Weights of a small transformer language model.
Size: 6 heads of 32, 7.9M parameters.
Architecture: learned positions, no biases in attention or MLP.
MLP neurons of a small language model. Each row is named by its layer, matrix (up: input weights; down: output weights) and neuron, and shows model dimensions 0-191. Each number is 128 + 32 x the weight over its row's rms, rounded and kept within 0 to 255. Numbers have three digits each.
Before each neuron's rows, "fires in" lists the words (lower case) most often at its 100 highest values on Wikipedia text that the model never trained on. A number after a token or word is its count.

fires in: "which" 72, "that" 12
L3.up247:103152112144083167079102148127164169202158059110118134122166141148107167141119128098088078099116122108114168168100119138005173140132140152140141162104138137140182146147157095121095137132137156132074141070158105149138157108147138126062136157144160179127132161052163086094125137142120091149074145145109134065113116094121130142156160126110059156100114156106190123166143087119085181176099114100165197170169109130162174120104129092156138219107103137129098139138117135102174092093117157104123080114126112139120086086120207120096144083114153108139112189109131089112142091165169116124
L3.down247:133136124120151101080141186128147173144167132148046141143067117108127123134110173121080095145134145133136119098195162113100174143093091128138114159142124119049119094091166100158115084122101088116150092129078163096159104173135136101080110099169109089170130119155185174098128081100093117089081082188117151180142116150108133141142119166137178119099165140126118184148194114107133143130144123160165123139180124149093196152108113075142086107156198087122165181113151098134150162101142153221106088067187122047109093151141097119130131098110057118140111120131134101124126141099190134129

fires in: "the" 87, "an" 8
L4.up147:132135117156140071144134180115186158130162105140180138094113120154151138128137158154118158112043111136144136107142142113108117135151159183153109118087101186094122188184076090198099172170066090104103130116176093057151176181156136107162139081122145176113180088103091109099062164138139152143124109146117113110135179146055128138160132156124072116124093126092152131090189152078158148108114114152130161128136129141119068079125120160099112134145134136116072113096088142146135068098125155116140171079159092067163193124110155090194107136140138100116116172101149150091063190104123155121
L4.down147:111167124090192094132112138135210114131110081130179147132113151125171192117108148143132110095072094158121099071163140114146090079159146201145129088167141155134079132130143082137102140083125084141086092089112085139098135163136171081190158174145092108114174174057146086131130107137088160148149147151137179142146139098079135069117127157120082077072127146192164128125146121167227124076218150162068140165095109167140106112158099099120162119136122183132125136124146114138137119126091114146129115135108106119126121163073096146160130096050128128101130147143144116137148176147101072126

fires in: "each" 17, "a" 16, "one" 12, "this" 11, "achievement" 4
L5.up23:113112120098130171115077156104198165119123126185174172086136147189026119109119168160033154138095105088137107108140194052041130163146097176091097127115173188152115134134112153123148129170063084102130143121166089159112130160163163108150156144136146155128164107076165114103165128112124125117123139144123172097119084150124145138172140136146113133061136139048140090115118132144140141094140085176128090117135110144143121119156092101092088132132147141135132155111161141175097102107124138123176174059131071116136112186152105158162135174069123089127112078130118155117093177141153070114
L5.down23:129096137099146192058172125170098104144065097110143119178078155158066136117124132104136098087140128131110078116101198141147141101156124109134095137190119093116114073176155166158108161077217127083133138103097124178115108121148168080181126163123072120137113166083134112133130102101023139112170196069096124113137146161074140097126100138130158125070098136156166170120159173121140161089189127150079143111124132161122159134122134146134098081153102106133153093065067108133077156186138120152133107164083105127150181168150193120128133099156117133155136151124141128122157134127187148137

fires in: "two" 22, "this" 17, "each" 11, "some" 9, "one" 8
L7.up267:095123113114082137085092118119174152126142118193126132061136110134092147146085191112112211131126135177108063088140157115128127122119149168093099113129143202119185107163098123043162123159152156118123156057175116140126162124119113186152196116111161119113118140138149116116121194113145122183155142124139162159155100119110112083123130139099120152102155088115084124105125142088140089113150119132139098072122124193096097105145104117116145119080127152122114131016136177157111163092116200106091130128138168139183180167118099093169119177180112106117088096118136217106109108087112171098
L7.down267:120115183164153117085142127146250116109126125166123130183100177116098147114182178108131152114133151173183160089136141143147144081107128160165131103208171118135074123094102091198187130110139085114106121171072084140126056094142133152190089148187108065114147107096156146100155093097089074101125121103161134137070131135070098120146123138091097105103174169135145077115144173150093127094141117136123166137127126135108131128118085078127151145145150141158127097099116130158125079093131162143075143109149092132083185155098142139184156124163150145142089190069141120094138126112107066149

fires in: "it" 30, "which" 24, "there" 12, "he" 12, "they" 8, "where" 4
L3.up77:131116120095059087173180081071142137149127131144108169114159115161125168193176152158150138107125152152158151162096101129058076117123167155124078166184068154189160190159140154205189159159138134112178167112118145111168065125189197183104122111139115099102101108115154110096137090151164145125147159115104099081074097068134118097124092117119143144144093102090090096128120162131125104137113129115069118111124137141127148125137093110100140103082108182161121135110072085117121101138089150166096128136088132137163148112144172107104191084114121121169078090063146111084126168197137118125
L3.down77:097162158060104149081118161119112119166099148212131167160137185130098073084153182109086184182098112116063146111072137146068116119062191164164109102112146114107069060106145140125124130255127145133084135092138141138106121130154182160161102073094073094128078125086151121098139115106138103172180114128105108099094093138117141172083142159121108081145112064120151130128096158151136154149184127095157128185117095107177155146093138147128135127129092189157154134123155131125099183131149129156147151100077138133110099120078166118128188160137117105140144162135127097138146136112135131139

fires in: "an" 56, "his" 5
L11.up469:137123159150136089109104128095039149087138129185067112145119103127142130132096143049132196091113123127173141116186140104101134098148196165095174102166134143124066131150176105142149120154112199168129150129139180115136145070148092168109160102066024115202084137107106090125118116079158158119112105099126151116171117105125097113126191104085106110127067125185148208126126150128148186116110099151147136133123142134090122108119119129120099136133113066069151154153125149124123162147124099115084184119139139077192137163115130148133110126085082189167182082149151107114130120130102171138
L11.down469:192189144137132167085159130145153113144094103114114037111148179135121151107160125120070129103153141130107109179104129122068156090090090167128124201186131176152074130137142103086149106090130139138125107139144118123123179060174142125079133139117120114120124112099178129151121117114118162123081127126127107118093204113123114137114161182132117141133108104142113132095164133154137100125174156149119097127129134066124101102121187189163075144099155098136101100114134012059156114108172099116174221105145124098095174151101170138126157138112142066188152161107069088121135142188119158152

fires in: "has" 29, "is" 12, "have" 11, "are" 5, "was" 4
L6.up3:150129078135212148074152082122147100153078110117154087130173147103162190101121149093177121119052128101114116122125151103088117148138130104118061046161138140165175059138194125113100162085098152049123127120126207093129164119112142127058178103094139140122110117099096130173097067133086076144104106113163138137155115115171178156180176119111147164136144177105114087176122140160122143127182160127101055133113128148159123128160157140123115118103149141105086233123085160086126086096093123087135129110109152117157140155165102190134132156150154145127132152160102133106145155149120137130
L6.down3:113169056162124132123156077125085113124084142137069129150113152114149146186149178146096181114061117118213141168120098128109082113137098099119068131133170120088180097148122148129112141128117185054123157164196130134131160101096161106162117150116153115098147126109161119129162102050085096163112098112148160120139171159152120145102125093093121098166117123151109087128133164148118146181140174134122103113098101159144120113155106173105139157103146124177097138042137147090127098090107078151117121115090138050082137147178142109191153131104113061213149109164142081153191100111132189148

fires in: "she" 44, "he" 36, "be" 5, "shelling" 4
L3.up42:107135166181131127095133149130100151130185193158158110160145137119098128105110135175167132110103165123149134175105108150105177140090134131091152150103177152109158164156122199103135127115111075167155088134151123115136099038140178137109111110114098086138087079149185124169147121081112122214118110122147133136124166062113102116048126150129146130036101131132130097118158175078132126118128093095195144141086098168187119102118101106112076089091134094066158222117106071139138165170102166151140078152115118147177095105066134120132139120166171120168133111138115119141174103114091128080
L3.down42:126131137127170101119156111157145153110103160143117136145121195095075091162107066128065115145162101140117112208129078140138177141177152112091173098114149129162094119142187165199093119149084135082129070068171143190153090137157176138139149132110137106160084123145118180152142170136104151176109132130134139073121151118089091114110087131195143127127106117110142196143121124108101136028108120107138140092169115161138092132101087105186062073106168131143133119139106106121162115133112132150090081143162158122157139152075129137162149097064123150127058091157181083159123128095053163150

fires in: "he" 36, "his" 13, "she" 7
L9.up91:112133169168134100089144154137096140126133089156131081133173159121117120114152112042107117113133085128110129139121160136085140110151149172054189108109138187114137100068120120152184171158113095130112128059135143056113144150138087139123121098147120171085118077079058109128085122157236120159174115136137193141102109164145105117167115160158114087141119203141152107154076140130163186122117134145170097148099084193092081121168115124129139071121087102105144158077119112161161110187148145163082109087115097109116120182111133123167109146138155154098132141114173092139136167087064177143
L9.down91:196099131157125160179106188172127106080149087109164209031139104121166168140127105152146163150125164153129077176091086084138138059135136200102105104171166123164057131121154172155084104141143100072148147156126131113082102166099113108186165106169141142116144121153107142142136103101137131147138091110103117120141113180154111117122120149138145114096059128145060151116115133113099106114186134126098079136196141142192141135138085131129118113143107165102081162135094111157095157069128084155123092174114110057174130116125189123135126138089114155159096132107171136140179108053098123090

fires in: "the" 20, "his" 18, "a" 17, "its" 17, "it" 7, "write" 4
L9.up75:089149170097168156172152128086139087092140129157146111096212157150176184052102165080138143156078143084160161152107085147100086109093141140119112108136106139143076095174126136129132120183143112110152185135097119112110125131153160085103183081110165108149129076136077133181068145114155156156159094064114148160078112160153096127143092138083130117136174143171209087142106169141180084124139131126164112106112093157089100106070064103139121105142145126082130141104147142165164123130083149141098089142119113123151123154106149148199160071128111196088167112097166151124157178098079164153
L9.down75:108126113111188140159143121158165143104173143130066126122163095087187168172129086173133122134174140113160112138155168181138152100083159189078144097103172091121103152118155170157075228109144156146096099128123090158124125126127154096172111041142122114157155105126091097155135135119129108073138138076084073076148097084152127126116114076099107130086097137203159135118075099099123149114196153108133123082186205092151104170143106078114097185141103132131107126166149119150124133146126091144166081103129148108162131180115177112181058116101126118172139153130090115133121133089078156117

fires in: "was" 52, "women" 13, "people" 12, "her" 9
L4.up552:179094152147103101088132111089145062134100167194153149162170074117138119181115158116116137153123198132141091148097153146117093157140084120198074108090167130116124182071085135150083124172105134124097072154130145150139166179100167087137197078117129149126160073121155116123051135131104084144149128081085126125106146146152117098131179138087110114144133143116161142038127168143172135135127162159124079141121109129128078119116105107091110088142148131167132128109108081093153122106092077183153135166150074154229125103136104129182144151102090161104133153201195121139114111156101123148
L4.down552:102115154165107138133094176169155098126081091125123104118124123119173159127120167155132156160116114148106148189146147161157178110118117118140087111119150121121153103219112168141076128059074137093136088130145112141165125085166178142147166185097091157163114178129142152125163131184113158061086117057087117118146113081129115121070085156108116173136130188103152132190156151100132184145115112133119107104087122073144099155106047133119130123085150140147125156043132135135075115188175086162167094161081161145102131103162185090114173129106160079135109104154103134175081098119073146104

fires in: "in" 17, "m" 14, "mph" 8, "to" 6, "f" 5
L6.up445:124220147131119155168151106119176106113128156143105201133092132177143107115100132160084067050160166100140143115175144133072061183140147116148124153105066121135131095151160156105182186148140162138098171092149137119126113106120131079149087071151134182099115124122125117094128081148154111092122117125058076136129108170197092164128134131151065122100187181098127126133102141112186144096109047141123117172114113101186167096080150152151071147087146090122128167133166084111170151091135125151154131093152118137142122154089078109131174138093142061138177103126122130174126150080119135105
L6.down445:081142129136102136166147155070126165180194112171056168107159110175137194186147121176122132079141162135129142075154140111096185090158092082080141131127130108104110125161126060099199100127105195093165165162108113166095125080160068160116120131111139104147151138142116153122159102152113171081114151173171099133186104119109138123160156106111100101168123096062102110157152154133139108076108136159109150155168065061071117121102114098070136097156135077182190126137067149146109146123177088146124125167070150128127090094163156132128167118134149154147113121132141095153124091139140076091

fires in: "of" 23, "in" 14, "to" 9, "by" 9, "at" 6, "now" 4
L11.up220:141132035171169166161145166125135118114124098065115114159119118185129162104120147123101137083097156093108113179128146161117101191129166148089128165086164147155125124113087116136112146077123137224060172169126108173103119117069135181107162148069109114108152102163069170141093170099094106108115085118098134138132192161147122170142103104142091141094127117105102130164136149153162116153111105191105151068124140093186061106122137170065141179137113058119076185105131109141153132123101163165123185112158166074151162168104080089132122144142133109065128115124134127129162138117173122097
L11.down220:135060122083059131123110115126171144159128117139191099184125098099086168131104113127169176108153129136138150113111145149111082158108151164112100151139112111137117079138202130085168094137135123045132131131105208136102123100160086102155081141205150116131149107075144110123144142153148131165107143097062112146090165158098191130108141085166186125162085127163108146077122092106103125092170072123120149142124141134134111148116119127106185181074126125113160061106056147065151125152089121125099113112160098165178121198122179116094145185170083121158075157113134161108163117117167183140

fires in: "her" 24, "his" 8, "she" 7, "him" 7, "a" 5
L4.up25:111149147170109137117128159127142094153158157130148120183110117120096132131160106139168164118114121112089039141088123130067108106133074074129114130122146120078196140117101172138127140153195074140179102151189159134114129091182165196150127084153116158076123107126152038180126123097175147133105119094058164120101161142130141101141116150071095174102158117083182051105129141082130164124107098109156110082077107127177191138102119173109148122137106081143111087123091069120128142118165120132109163138161093134135168146161194143181134124146129144079155141193081152127109119123120195089
L4.down25:178104115096113142102123115174122110081118150170096098133136156080086136114162111183180175128106152211123127086140118098173085111079149122165117144096087128089117124142185150082131119133099159111151093120099165150093111118106114158158160133105141144168155162104110180180139175148197089165148122092154141150149078116091146137092133154178086156156132143065097123180132155110169169107084148177076087121040099112090137151117124061126129135189130139118160149064110122076140155111172109133077073124155184162158138114090110069196143142154131081061141105118154140133108133143121070126

fires in: "his" 80, "s" 4
L3.up440:183116071147080130120105135181144163108199175105152116168138096179095122116121168090182121160142127114122177152179075129123152174121122175099167143082157131094122120072113130094112160102125047117134101109090119095089109128068125132134138110140182129164113135134142104201105109087151114151139058160165148093098114115103139079114199185190129059097091120146171127163135159078190130132109095135147135156148053129120145132142131166152101078076126080120120135084088109163162114129119117162062198153126098138140137083101158142089118113171098138153134158142106176109110146155096181096
L3.down440:142140144105150136134067101148080165130203115131130146095158113147130095182106126116127087145129104078130103166148127072161085072111162135089115134146133154081163139144202099127138043145135144177094138156109115097079102081113096130124107140095160157166122149112148160065112160190111131137161117112107183112151127186126069081104138150158144140133107154195134095155145088173149122162138169125125128090100126144151112146179105104143069119183082132165101118094162142120151196090145120214129106178059091144147119144109173104123187119046102137144079128041146109142165137109112116133

fires in: "an" 40, "born" 9, "was" 6, "known" 4, "is" 4
L14.up363:134064148152128118148160161132086131126119108123077141101089161188120177107094126121086161109133135175127154148165163181102148116097149130100130115152132140140107140183135085090147190140161138162120167145088167120150112159096086063142168106149105189181090143027106192149132175161172172101102085108093076133165125121106158038122110107142107074063119105121143093114216097151148113045100171095154108141193113115111177115116075156122096141095118153125075126155159136114156112151101067097105128161184122114151113129140167149139121137105137126130135123161099115126144172088154182122
L14.down363:156111188096080125128136056073113158150156147207169159152146152139133152102156129164116150097149153163073175138133182115136144176126129072096083113144091129156149138055125127100118148162098132161138124135137139147187162091140134152037086170107090112169100159064155106110120163141087123170122117111105149108102164126107125122109123113117167131134179128186127158138142156107156153126157116133124125138073146047176115136069131072165184120070091116060073120168195077086090115154120165128096162104147114097160143103118128156095071133150114104124165140131089108167099106164194093108

fires in: "his" 35, "its" 23, "their" 22, "the" 19
L3.up53:082176094133160123113122160105141132102115143128135155096149110128185143114102152126126138102088146112120118168130103081093126136157093175146101148083167169098149138132116073152109148162100164170104115118149132056112141188100197160110125150085147171175227169130046085179125082142165107119141121133203144137122122076118120118138116202086118113126154136163188095150127102141114160115102123097156169062175142163114112117173145182046098148102094081091144213107071100129092152056170160106173115126141141102117129080103131088101153136135142115079100161119129096114107158152117131142
L3.down53:102124081142139041157114104110181122119121138054145178139082105148125163098152124141111146162133082153099139109134161093182071096140146167114110182148148129134132102111132082120093108138141130132148150116084122175100128162108109120073165214134139161085176148126136102151123082153091160117170161116108159153172162110068206104105114133109112120047132174180173144075139103167131130148207165209058146098094134107099100146128079125138103122148130076158142146133135098132108149147132165188123110123070139122075116145122130110136161124076106144125107215102126129167111137114057084135

fires in: "an" 82, "elevation" 4
L5.up526:136167118153090171123098161116103171105121117142155161109136117139128180112200143119097131090093143108076130100175164087110139128191141122158150182119096116137095142164087081116093115194092132131136132097166129122120167106139177082137116120071041097136159119081118112098180125128116152134093103078099056125192131153147100155090119126084102114133111208128204152055117117110093103107129137186139116107109154137168151071099123176133109095054163130075146171096152105107122080084147149098150172113125170173148114150121117199165141110127167129166171132150112158067116178137161129086
L5.down526:163173132154110126120158137118076129093122158145122137114105176187152201108179168126122081100124112134120073091136131118095097154155180170136121198138133141140114122145056093118079171151121115167141118111068164147093162134169152059151117117075126153114182182091105105118073175128092163139119124066120106133164116077147098095104215124085084116115073149088125188135136105104126077080124105167149098123152074144155105170110066109142112122081148139082120153121195113126147136096131105088110179121138116102111151152173126208150136150144149135121182123191085135077172112144125152166

fires in: "to" 52, "would" 31, "could" 5
L6.up522:161100103170107120127106124067109124150130161125172152144134150165175113131087071121155094137076094129146094155131125088112147087113055061095150220118138149131154135140101149119125165140174113077094105112119099152135155191151144157153071127206118134115123102137148139108090093184173047148179079131136150135080168099165090158138148096134119152176123116132166163124141090072134109103036124104151145179169130189153172130116094129093110154104050095151144151091141081089159142119131132116070142087208114099136160149125153149120141178171100165126104144140098108166104171129121103144
L6.down522:143150111178121121097155143142161115159091130163145071150120164088142109099089111134142123187132161159109106144152132150103143216115124150135164118093121109201174128132125113083115081168130108085145108129128123105149151085155122102121070150149140109177107126148099112155112110159097055140094128158158187128067163163136114176161136117119094129102081126065145170144132094133140139065171154131081107210182125101158137164145108088152090166088176150168092116176105147002110147075144087166101121154124166117184144101128154146044136068068120141140161108139100121129099125111123148107

fires in: "to" 67, "not" 11, "t" 4
L8.up235:090111140185084129109111143104134162107070134183137078116080179142116101151136096138129151102135112153099140134191102116138156126045131095116142177093127123154183143132106106162121170131157145087111082129135114154117170142159116135149084142118114161126130119119139151095096163113076035140159111167153096148099140081143074212159152123162121144179134138105140176107082101109147160091038112162171125163128131148117127162110152124107202170104113118112068084132135104108176157072155151075110151042177158154112156137104170201133075140184101123144146141116096119120135150137131065073
L8.down235:055127147135091059055132172131103147121071154163146104107106176106181116153110129123152144113140160133131118117172171088160155165117118138130100178086168119170183166145132127168149094141134107094139119125146092157103140084120132065130117159173131159129147091125146080096153137140103078129116084209148111156095209121099100185141123141116095189121124104144118154115120143139209140053109095131128110152123075064121150194119134105118146146085095133129090129135189095055159146083155081124090130095088146143144199067203166147109123126119125091159141105135086142138126162109146151091

fires in: "lab" 28, "november" 22
L8.up404:150114070141072111141100157122067110137137164100153168176126165092074130125173098098182069103094090139127136143124108161150085115115108161121078147120098124086167113137098150110215136203156116105126112064133166118127150212118103188141147103109122136099132161111096084055179139169112098131177112102127156167147060123098109180113159135130122112162124053126116135128121093085090144175159085116133113111131184134096155173104092106147112122146120080163118139146168099049127208119152155164122116123113100169133160110147152121146136118148112039141149138174105114174160193117111125145
L8.down404:120122127168098051169122159144131122141098108163129136145148103146132118090172152137150112092114120091117202163171121122180166156120119062077116131111093145106098161097182104149116094102113153160111073104158151108126225129147131166086144067140139148122126092143146138135126150116091095113185111106178163075100086186114187163116171112088121090117133129120142098123143164135101109133188162113114083036209114126085103123111098111134161086094085141140151092102131146209180159155168112148145113133122135119186174140125064116129136144094125144139066211155075106126092100116123155101

fires in: "no" 46, "s" 21, "a" 6, "m" 5, "etc" 4, "noel" 4
L3.up153:108147111131136134132101155145151119153112145152146097179157123193082156087146143138131123085153095176163129086150091137150157133194139121154106140060091113040096172104133059130190116139178109141085125126167129083113116097111139135117147127084112101105137116102125124084082092149168104169158111135098110137099123138154141175149181076038101136117113169120168135163152144164132146142116134146111127113118177217130136097210052157189135089102123047061149083086149184112179141153070174077158130109164155172106135160104110112119125125074104116136136138135146073115120129142133152120
L3.down153:137117114074124158105099091073075085155114103104128130139136139179088125108118183163102118175168133136135140100121167110140173123103145136171152084128113158088108146109107109193164091111179151079175119139138175107106154134138075129172106095127127132176147090163138169107153115072192124172190137117111123179071060126161096122160182121060123122126089139069097138162126172126199140123098081161070117125116114098123135201134133116097184128079130128081094085108093171107184131117106185168143071132150111144121118187103129154132136150146040183087169112131118117143149116154147090152

fires in: "his" 48, "its" 43
L3.up543:108198148115094128118127118125149123090186163117194148109134068133148107194190078023148128112099167114082123175145086070106138102177077143118123144139149091127164174086143106127067086156017129089157073112192136110114157147077178149135100096152178131124168073123163133132131101118150094112100095110097102140118124154177157105093150164174095133069113174136140118113179109137156118134159167126115107129128126107108052103135131121111125088110116170104102143118107108146172112132189190143106165141114114125165144108145167145167141120148126172147168161102069116108096157149144161115
L3.down543:159134135146168110096101142147159147140157201149128103122118095130174190078101112125133109170128096109143142113095102110134140184121104172130119134144144113107085072141099161121099150131153168153097093148105128117152102140152177060185085101140180165142146102090158184109121167186114124143191101078127089171119150086097120086090173127157122082109108189143116108155141102102179096085133114112046089156112083126127064152150063108145105154172111139111129144093149124164164169057145128193168081155084082155114051164097163140178184116129087086099169154136102131178115134141121101130

fires in: "the" 38, "of" 17, "his" 13, "a" 9
L8.up367:108179111133093141128132131102143142076134113103144181096215173106096214170161083075183137099125136121107090125169113134117125112168176149161062077137140109106108185077146121137104162133079125161125103092189128089150088163071119220158183147084050122160120153102054123157116149165153129114217102127144097153155090120154130112063160163105144041130094140142116088109118113138163147112097147135132135138101129107105114076141067155128150129158157174133114135143126080135119094128087104123129117123164168116094114133156110128191132123144162114121124072142110158159121176146140134083
L8.down367:174039175117080098148075161165186154176119138155116123145136112082141155095132126111113087171115165120153114133130040090151133109160140111153105145118109099189056089200098134102080143185155135200132076193124091102113165128111116123114152153144117141131126144131115123156170187150145119132108154148111189132082183150152096096078132111152130184121086089127152103182142093192079135113131108116090145110164096162114156138118120079120148129151159145172109137143171100104092171131074142084117118139122124094032120152071180107120107129070103124146106156140136189110115098137099124161

fires in: "for" 28, "to" 12, "by" 8, "without" 4
L12.up79:102144143114146136135113147094125070126146147071163151186117192106161139097117097125179168098122122102177119117154109159187152117133181110079133084162135058112108061120153094161158124142137155110122131116147120158116172137119125114122155136056076116167141098136038151080090141137137089122118153136087090157139135158111189160094206099085097121191086093178131110106145142189068138197117063142152124127058127116112135119120194168125115113134146137113098140044085127123146151097134128076125183134167152125150089096113136113163114155137141090089110163133080136136195107155156131178
L12.down79:152130120061091146094176095107163118133113158082133137193053142142085114144118152123123169151122166130121143115083138174127159140120141097164166086149168066131092154075071126190181109126100159143109133134122124121136105116149143166136137119117131085116125127160111083150121143095143139160185112174155151125050145195150163174154098090139177134104118062095135075146135183124140163110141145113107094062168127183131133119147123130120136141117117128102129114152102100018184198142097129156123160157111127184115116121110121124110169105144114099117104080141049050186072140088190125148

fires in: "he" 55, "she" 32, "were" 4, "was" 4
L4.up291:133171148115106089129126101114129127102123129121128161134188127108147185135134119135098125130110118138191092153090153086062161100138134070098135125158144194122159089071207115144120131167102100108166140089129157109133081096137197183096119097161147124166094072114140101194101122159185135116178130067143134136166207137126102155138126111133118120135130116111114095158070085149095113122126132063151139157121080125162129071115081123131151022151064116146192164168129096101134109115194147083063134112128144133186115089140133133151126100195150111160156157133128062076121150110138162157
L4.down291:113153099178091028112108137113141152175116083075125096103067143069092065128123078170135175134119080081115105139069122151155124128130135150184159083138155115171151098177139117193128142157150129074181140136150127146155153125151163092154189076056106102136092143121150099097144150133100142151126127141145142134100178162060141126117142105114135123177128151128094166069076149117116154130164132156128123141115198124169123103070112083117129079128113166135180128135089083110096176115106135128113144200082178157133120133127116165113166147156109131154100100171144064146149092139080211099

fires in: "to" 56, "he" 7
L8.up65:070176117136099134106168171112053072068119123121159147176162190180127128175155037122132155140146111157137127063158146134114139108152127100123151145059120072132166116130163092180118170128118116125147101177148070160194155144147104118136042134209133138118135148072101125090110117144143073159190145118163117152112124151155125138124100148163140146158061081157140139145144071095183123126149124130147096112120131147166145113126066137104143078154163140153136110132108143124178128087132126073084115120111184080155150081127191148107120189138147106121085139142117097143064144119082098087
L8.down65:147108138125129114075131164157140150135085098196168125131118084045110095146078109130137078111109100115140161176125174156102097149091213166083112157105129084145115113164150083136158073122121221119109120128135112212125148122168126124114171122130120107113186151182115070134130150092127115173102126133164149080105153149150118106075104103131110151113107057160091144098104095085179128148088145096106123174096121157123101186119144130098109102099107130153140155096161075097105195096079117165158113142115126174155159160095178132132156063145083132135189104149121116174102186106193123160

fires in: "the" 58, "an" 10, "t" 8, "a" 4, "not" 4
L11.up65:121120127112119094152107163134164117106120125133134155057113159186175168125168118093065155133083101151153101108083113148110102108101125146155082135137158144115124126141133102177087121154129141133116046157196131069116107148165101176162110080114150133110129129115142132140103126160080151152126149126128141108101169070124115113144199180122088131116125141175191108130165074122197167127156135151074058101128068129121136107126082122061179121148173113137057100141185157090152108160124107127167153077091134054165163102153122112170142168128131141119141196039180107112085165114167103090
L11.down65:107038110115078125087122142141223175174153112134106096150098147091123172105131114168128081154157103143164091125100115133120138105129172125098112119142137156129057107087105113090115122132186133171078165151171148138098149160097169104163145016183148068213157106113180150162121163132125116171097097165096154131134154126167137110059154134128130174084129083167200152087123094089183132113121120174112117132121156152158100164190075104111097105095122100160148124119165162108151135133092143107105132130078149073133127179110147122119138114099094138133147154165055116121100141132159109099

fires in: "that" 43, "which" 37, "guitars" 6, "it" 5
L8.up347:067113153138053129144163114054171149127182110127098116141167049121132139122096144117098132157115134174119123140135148098079184119115170147200147153111161112118126122151084093185171148195172161130151170129134103086129120088100143182107161080153169105098123188090102160130121127114137138173099066106113089056075145034124119140164117142162130172176187109110178097175101124099149113141123102137124175091070144140120127169147174110070166081105151160152137152118142120113149057097125057135095115098111140134110079152140156145111131088153150144148106123169132130117085102124153087162
L8.down347:118116178114151119142149148168117164149108104122150156114131144136162085149221132132126071091102119138143121124168162178163104103144125110140095094185098147094114094117101118065092108114073151139169092158075155115110143134096095101094150138141074105106071067137160162072104063102157161116178143141141125174141096177153151122092169174134114123101120132136152133145129138192117120147124131172171091135114118148157197104125110059135100161209129089136138118072114134113070210089173186134146181153139065147103150108150093111176099120107068162093139092119150108119184140058136104154

fires in: "of" 23, "been" 15, "a" 13, "from" 4
L5.up11:147089163123135161143099124113108133128148119095130078117121173153137116119147130105107115119162134160170075122157189072142139113190129134142086125186165188111143152052156215144132156130159120146118108145190135108147161086161122221111110122095066149061167109138125097180142107198112128127160181110136115088099052092134090117163136130131127122082100142136074174114091129067106166100110096144161177131029097161089096100155160091109155078083109113159144132160141091105125101195162149152120137055158110124079108154136137141133105135121175106107114133133119142134137118165176094101
L5.down11:116121107154134111152142177121148156153161173109154167193123102111123160119134164158158100126087067125130122102115156147176123175191075121120098114120129085072142197117143093198085132174086118124089156115095183154127131147189135103113129128171163085136089132135158076125124122115064086152128126136071149153121177171051119153056115191170119139118127072121182122096125113180114123099127107144157074158140091125116152109138162030080068157216154149141122077118115070149166146131124110112139079169098103136118166085113137159126125099144076143096104142156117144155117168144108101126

fires in: "an" 94
L7.up385:139168124106177087141114163120110175144152096159111166125115112173146153134098105103110164126172173188093151100127076113088193152166129113179126194122069090148069166157112070149087086100153143143156095103136144154103105140182148092084099105098079144129156092118072096140165169143155163130104115125148131134168163106114097140126155082118094105078079131118172167104136134132148112093127193106145139106131138141100180114053132167191168132124112103079065169108184124163052122066132134123082140117137115064127157171217119175175117099106137106092156140149107133107113177136120140123
L7.down385:148173088113116115101161123076095125117127037065102131104115166169130218115151173117090091104129104143150148119145119144108148143125142119133161170144128135159068105147122074092107145133077163139167099172113126153070153099160114096102159052137138135160144142127146094138082187104151198074078100100149127148093096102145136106053215095167107124144100130097181183159119173162136148131110134116082141204112157138106121139131094147146096157111066126104128173122127087121103124121106178069114136127137165066092176118190144211170182135150124147139132102158115147125100146134128127107

fires in: "was" 35, "a" 25, "years" 17
L4.up425:163085098092171154107165116093213067094151114158132073118159114147116136081074129139137135149096114080173103126119119169159141164147093117121135115076192158129136163107083146148166128185157104120100135112128154079125131104153163108167196039143129102118139078132133139101084118112096144141138139120109123118116120093180143125162226107042122168164164148082095140172130141152142082106062115151106127141074204115176114149136085141124129061126097098121103167108140142146162121094101161178153115102079100131150132134160174144162110170121167123145183054147087145142114134098167112107
L4.down425:121110119115118205145149079068160106147066072155064108137104133102203191133086187111143172115131200162119134162143129126116134119160110157198134148139168122111124089122104109149092117114158132078134114156097132109112125126105120146198154218123104135078157106120134108104089118174126142126158106067092091151098088112129104122182161126093107088108144193144098123139141160093138121155137144118143159098157088137169207139154094118164138161114124066143118101112172092145112115069167065127131125148164097105120190157108158059167116183181110063134092160139086108144127128141097094103